Weights of a small GPT-style language model, trained from scratch on English Wikipedia: tied embeddings.
MLP neurons of a small language model. Each row is named by its layer, matrix (up: input weights; down: output weights) and neuron, and shows model dimensions 112-239. Each number is 128 + 32 x the weight over its row's rms, rounded and kept within 0 to 255.
After each neuron's rows, "fires on" lists the tokens most often at its 100 highest values on Wikipedia text that the model never trained on.

L2.up150 [137 167 149 131  92  91 171 103 151 182 158 120 162 133  89 151 119 187  94 154 145 152 118 121 151  98 142 156 197 119  99 116 119 121 115 166 140 146 176 126 135 138 125 124 200 196 175 155 124 126 129 157  97  95  63 137 124  87 116 171 118 125 179 140 102 176 163 139 129 169 118 173 150 184  76  89  80 131 106  94 170 145 138  70 100 172 116  94 138 131 117 129 109 168  92 188 131  96  48 124  91  77 101  73 107  87 155 156 161 157 163 118 147 130 123 110 168 135 125 101 177 113 149 106 154 121 152 156]
L2.down150 [ 90  98  93 103 109 174 137 189 154 123 106 122  86 166 117 155 225 116  63 185  67 115 141 138 106 172 102 155 127 137 116 177 145 141 112 110 164  96 149 135 161 108 204 138 148 123 188 145 187 132 178 152 171 118 142 106 125 164 110 101 103  89 138  80  83 102  92  92 142 178 127 155 122 142 184  64 170 141 172 144 105 134 140 162  86  84 150  91  77  74 130 140  81  95 117  71 167 107 149 181 122 129 135 157 131  93 196 127  97 110 101 213  95  22 112 133 130 109 105 155  92 165 137 160  98  85 135 137]
fires on: "h", "i", "ir", "ou", "r", "uk"

L2.up1968 [159 153  66 108 150 141 138 124  58  48 177 119  98 137 112 154 129 126 146 122 118 135 164 162 141 132 138 132 126 128 159  59  91 158 164 209 132 125 164  91  95 123 133 144 149 117  93 104  69 144 156 171 137  56 199 110 136 143 125 143 103  84 156  98 139 127  96  77 156 141 157 132 189 163 105  67 117 141 130 109 164 117 137  75  92 182 124  89  66 130  87 112 142 129 203 110 135 127 181 146 105 166 131 121 126 120 119 134 165 154 124 186  90 176 152 159  40 147 105 114 160  95 150 119 128 168 120 123]
L2.down1968 [ 62 105 187 189  94  80 112 121 127 129 133 169 138 177 182 125 129 106  93 137 137 135 137 151 178 119 140 111 154 114 100 195 127  72 183 145 140 138 110 105 156 164 167 113 120 121 167 106 141 105 110 158 119 241  76 179 171 155 128 138 226  87 121 132  91 121 146 171  99 131 117 150  99  94 131 105 163 172 138 148 132 182  88 112  78 120 109 137 138  89 211 115 109 163 148 122 191 125 124 101 189 116 136  90  83 156 216 113  92 153 143 185 104 134 108 142  88  92 140 151  97 121  95  89 187 198 151 126]
fires on: " &", " Votes", " to", " from", "<", "ens"

L2.up861 [116 126 138 152 131  99  98 194 153 148 134  88  86 113 166 139 180 139 181 144 113 111 117 133  88 119 168 110 140  43 174 107 152 108  98 132 110 107 114  35 171 188 135 140  66 133 107 140 132 149 132 145 117  91 127 172 101 148 126 120 101 125 129 134 145 208 126 122 137 117 157 161  91 101  94 102 121 106 122 144 165 136  77 149 129 176 176 184 119 102 110 122 128 146 107 109 145  95  83 131 137 153 148 141 160 119  98 148 162 148 115 168 149 139 121 131 143  92 120 164 132 143 163  71 161 175 150 121]
L2.down861 [156  87 134 154 120 130 159 126 154 108 104 142 139 116 134  87  74 112 107 116 146 127  95  65 137  78 107 144 101 153  86 130 120 105  76 173 163 123 126 167  99 166  90 146 135  73 142 158  66  86 107 114 139 107 161  91 115 141 141 112 155 136  87 110 130  47 111 106 114 151 104 108 116 186 142 135 173 138 129  91 103 114 114 113 119  97 109  62 135  94 182 180 156 138 126 155 165 116 150 198  70  93 125 112 128 119 152  75 116  89 156 118 150 124 137 170 136 101 142 128  83 135  92 147 144 128 106 130]
fires on: " |", "erv", "iz", "en", "'", "ann"

L2.up464 [102 161 185 149 164 145 105 191  89 132 109 110 142 119 137 131 141 132 143 115 155 176  87 152 144 171 172  94  89 193 122 153 128 145 106 102 128 172 133 197 143 132 119  91 100 162  63 166 148  96 127 123 105 163 134 145 136  74 144 146 155  99 163 239  78 147 150  95 128 102 160 192  94 143 113 128 135  91  76  68 128 116 107  59 134 152 141  91 135 131 144 149 115  82 128 156  86  82 110 142 116 185  95 126 202  93 128 153 132 133 151  93  97 135 132 171 114 162 143 118 124  98  31 155 128 133 103 194]
L2.down464 [ 83 105 144 121 122 152 108  88 123 138 215 174  97 105 144 121 100 114 181 178 104  78 117 156 146 110 149 110 130  92 100  84 115 152 150 135 136 150 129 107 141  61 131  92 141 109  53  69 185 133 174  68 134 151 116 127 136 125 109 126 121 168 110 111 185 136 153 110 146 135  55 122 142 138 154 127  90 147 195 151 120 179 115 186 167 134 111 188 161  94 115 113 155 146 152 108 122  88 157 100  69 163 124 137  93 136 174 128 125 140 143 179 156 117 136 155 177  86  97 143 110 169 134 105 165 120 137 117]
fires on: " and", "er", " with", " board", "ers", " which"

L2.up407 [ 97  82 156 112 160  93 116 149 167 165 140 150  85 107  97 101 106  54 187 129 127 198 138 168  50 157 133 117 167 114 126 177 174 125  55 128  80  84 103 177 141 124 116 150  88  97 164 175  73 143  99 128 150  98 127 195 108 124 132 163 156 160   2 118 147 128 187 111 177 107 125 165 116 118 120 104 154  71 122 157 160 130 156  96 125 175 142 188 105  93  79 135 149 133 145 132 127  96 151 105 113  84  86 126 161  82  73 104 177 115 194 152 204 118 116 135 132 146 118 149 119 126 148 103 151  78 190 155]
L2.down407 [157 142  85  93 127  65 106  91 129 127 163 117 158 100 149 115 149 121  97  70 137 108 114 125 113 142  85 163  58 172  91  59  59 123 144 144 195 156 120 130  98 152 116  97 109 164 152  93 172 112 117 132 131 105  83 127 184 162 152 124 119 120 198  98 125  94 138 141 172 112 118 169 164 120 170 112 156 131  94 130 113 133 210 209 167 123 155 108 141 180 122 102 171 178 130  58 114 137 143 135 107 130 124 124 108 158 221 106 125 128  85 118 100  81 137 121  74 152 217 126 176  85 142 118 130 144  67 106]
fires on: " |", "b"

L2.up631 [140 125 108 153  80 203 144 180 161 124 123 127 126 131 103 152 142 112 118 111 136 137 126 100 163 157 116  46 100 138 179 124  72 166 125 153 199 112 121 145 115 153 119  80  97 124  91 137 158 152  95 119 163 100 136  76 133 111 156 149 150 105 136 117 101 145  94 135 129 166 136 129  63 163 165 105 123 129 125  98 139 170  86 120  82 173  99 150  88 106  99 123 141  73 132 111  85 152  84 152  95 158 128 150 103 141  95 102 138 171 140  82 153 142  84 164 127 163  93 125 113  82 108 132 151  90 158 118]
L2.down631 [182  83 126 108  95 156 163 160 134 119  79 105 157 171 128  95  51 123 122 131 113 141 176 136  98 134 144 143 130 115 125 136 121 140 118 146 108 121 116 175 144  93 113 118 119 119 100  84 108 150  66 117 155 165 105 142 179 151 152  58  94 194  85 135 123 141 139  93 188 132 143  96 178  74 116 158 128  98  67 115 139 100 145 191 188 120 151  77 121 154  69 116 128 187  92  88 163 121  91 107 125 143 134 154 100 117 188  93  67 108  79 138 118 170  91 135 112 176 101 125 126 203 106 157 103 130 109 119]
fires on: "er", " son", " years", " city", "ers", "h"

L2.up1535 [109 114 140 145 198 102 185 114 102 129 106 160 135 100 112 166 130 104 142 113 169  93 143 126 146 129 125 125 113 112  82 122 134  95 132 147 212 179 115 105 187 125 156 155 149 109 129 118  79 126 185 137  62  80 127 117 117 171 152 144 168  95 149 146 154  82 102 132 108 125  97 126  58 151 102 110 211 103 103 156 127 110 177 141  84 134  79 116  55 113 124 165 149 121 182 125 170 125 118 122  80 155 109 131  77 165 121 115 136 101 164 125 163 176 131 129 142 137 132 112 108 129 147  33 122 146  99  74]
L2.down1535 [ 65  96  93 117  92 173 129  85 147 143 160 102 158 135 110 110 101 149  79 153  54 145 146 137 134 133 136 122  98  98 145 142  78 100  99  99  57  86 144 117  95  96 110  94 155  93 125  90  99 109 118 111 138 102 104 106 173  97 124 133 108 113  86 151 135 142 186 114  90 131 125 164 160 142 160 113 125 139 185 153 117 174 139 121  90 157  97 112 102 143 143 105 147 127 124  83 136 102 151 153 131 105 182 164  88  57 149 158 181 135 109 137 102 130 113 152 144  80 123 199  90 128 172 145 135 141 152 102]
fires on: "-", "ly", "ens", " as", " J", " to"

L2.up324 [211 129 184 146 137  89 105 126 145  98 125 103 151 116 110 135 144 120 151  78 110 141 127 171 147 167 118 124  98  98 155 134 115 115  74  99 107  95 153 146 113 113 117 109 100 187 134 121 160 167 101 176 149 130 178 225 175  87  93 157 162 113 121  59 126 122 187 113  23 168 179 185 145 156 112 145 122 109 108 147 106 127 205 110  86 134  96 109 123 105 103 130 108 143 108 138  51 126 136 175 114 100 137 110 142 153  83 243  73 133 190 125 179 143 175 107 113 104 145  66 138 177  94  80 170 116 175 154]
L2.down324 [130 138  99  81  82  99  66 135  93 142 167 123 133 125 188  92 131 181 150 194 137 119  89  69 111 121 125 125 109 158 173 133 121 141 120 103 134 140 184  63 135 109 119  76 146 103 109 151 163 223 147 108 140 167 111 159 135 112 127 129  73 140 102 142 109 144 141  98 188 131 185 128  87 122 185 127  68 107 153 142 157 102 107 152 143 120 175 117 116 156 163 165 161 169 116 125 101 186 155 116 154  97  65 130 162 124 138 104 156 142 148  44 109 187 104 147 112 115 121 162 139 142 139 125 129  99 184  80]
fires on: " |", "o", "ri"

L2.up1910 [126 190 161 177 173 117 115 124 209 151 125 116 111 140 115 111 120 124 112 116 110 164  92  75 129  89 137  83 179  96 164 152 112  81 186 113 131 165 192 148 150 202 101 131 108 165 114 144  96 112  78 107 119  90 115 144  74  50  90 203 132 124 184 156 165 163 105 139 130 132 170 118 125 172 124 112 130 109  66 144 221 141 136 143 176 107 158  73 170 142 140  98 126 134 167 116 134 135 111 142 150  94 160 119 118 145  93 190 156 104 144  72  53 116 161  85 125 112 136 151 174 159 103  81 133 112 153 158]
L2.down1910 [162 147 112 141  87 182  88 118  81  81 167  58 157  41 123 118  99 155 138 144 141 107 109  90 111 157 143 131  31  98  97 153 157  90 101 112 135 179 148 109  84 110 141 118 102 144 145 142 159 110 104 174 124 148 181 128 103 173 118 107 147 125 140  76 114  87  98  98 146 109 140 116 132 146 105 109 114 154 110 100 125  79 112 121 142 107  98 109 118  97  91 180 108 102  97 113 144 127  81 102 170 111  83 121 149 100 134 103 170  72 142 138 162 147 127 142  85 124 118  66 127 141 145 160 128 122 116  94]
fires on: " |", "u", "un", "ad", "ive", "y"

L2.up822 [135 176 108 165 124  59 183 117 144 180 159 129 143  93  36 141 108 144 109 100 155 116  85 122 134  83 164 213 119 120 176 161 138 137 146 142 111 152 138 143 131 125 128  85 134 161 181 115  94 115 192  88 136 184 127  73 120 169  98 158 123  61 112 164 102 154 104 132 165 120  69 108 164 147 112 114 161 122  74 113 121 138 133 225  73 211 103 118  55 116 109 113 126 149 143 156 109 127  97 161 169 151 156 189 127 112 169 113 160  57 176 123 129 108 124 162 133 124 131  78 204 128 136 164 133 183 133 120]
L2.down822 [132  89 132 138 162  96  92  91 174 113  99 128 121 129 178 122 173 164 111 115 108 117 160 206 137 149 130  75  95  86 191 132 121 103 115 166 118 156  60 133 101 136 120 137 168 111 127 157  83  78  95  94 147 105 102 151  60 147 124  92  94 145 117  70 109  86 131  94 138 128 102 123  83 152 167 116 148 160 116 115  76 131 126 126 178 107 201 107 148 175 157 156 116 122 124 114 207 123  94 162  89 135 128 109 139 194 150 101 147 168 134 111 146 113 129 104 147 211 133 114  95 111 111  96 130  97 115 141]
fires on: "c", "h", "ir", "sh", "m"

L2.up24 [125 120 132 131 127  86 255 165 155 131 156 143 145 132 133 165 117  71 142 201 112 173  95 147 139 133 160 146 136 104 119 110 117 140 105 105 159 110 137 125 134  89 132  85 124  71 142 105 119 146 195  83 105 142  85 167 171 198 120 125 113 145 100 169 113 105 123 113 125 131  76 142 189 125  71 143 130 172 102 107  99 134 119 147 112 125  70  90 105 161 165 153 123  96 126 130 163  60 112 113 136 154 137 150 113 124 170 107 155 144 145  70 178 156 144 114 102 153  83 150 184 210 121 148  77  96 142 141]
L2.down24 [109 196  80  75 142 176 115 113  93  91 111  81 132  90 102 127 132 173 129 100 169 145 132 150 123 163  99  83  60 142 139 140 185 182 113  91 108  85 173 137 129  95  98 185 141 183 145 115 156  98 133 194 126 108 137 111 153 146 118 109 100 114 154 173 134 120 122 109 103 146 116  90 117 130 146  95 122 125 120  83 199 114 160 144 165  95 149 171 116 152  78  84 183 116 164  89 119 138 183 137 123 114 159 116 143 110 190 131 128 161 159 129  87  87 123 169  86 107 171 119  88 108 129 141 168 122 124 157]
fires on: " also", "c", "ton", "ir", "é"

L2.up1123 [151 173 160 133  43 154  99 160 131  78 128  73 112 107 158 136 128  91  86  54 168 126  82 182 158 197 174 182 132 154 120 106 118 124  90 226 143 144  90 167 157  88  90 130  82 140 108 112 104 172 168 115 112 164 181  90 124 173 121 155 109 155 137 141 151 132  89 147 132 131 106 150 166  96 146 200  94 139 125 137 153 137 127  50 132 140 135 182 158 141 131  66 173 154 135 121 146 172 122 161 109 112 177 105 141 144 134 112 166  80  32 113  66 168 112 151  88 171 123  54 148 142 103  93 153 110  35 142]
L2.down1123 [174  76  91 122 200  77 131  86  80 156 170 130 176 130  76  99 123  74 163 131  71 109 178 126 156 151 100 124 128 120 152 186 139  69 125  90 151  83 155 178 177 167  92 105 124 126 145 172 175 172 106 153 104  86 150 124 102  92 138 159 126 108 136 122 125 189 120 114 123  98 161 121  99  80 142 115 118 115 140 231 132 193 130 135  93 141 175  99 130 145 147 161  96 150 116 108  73 136  93 121  78 165  63 113 178 147 124 161 133 128 125 147 117 129 164 174 101 120 132 138  73 118 175 138 180  86 140 147]
fires on: "at", "ad", " al", " Al", "ou"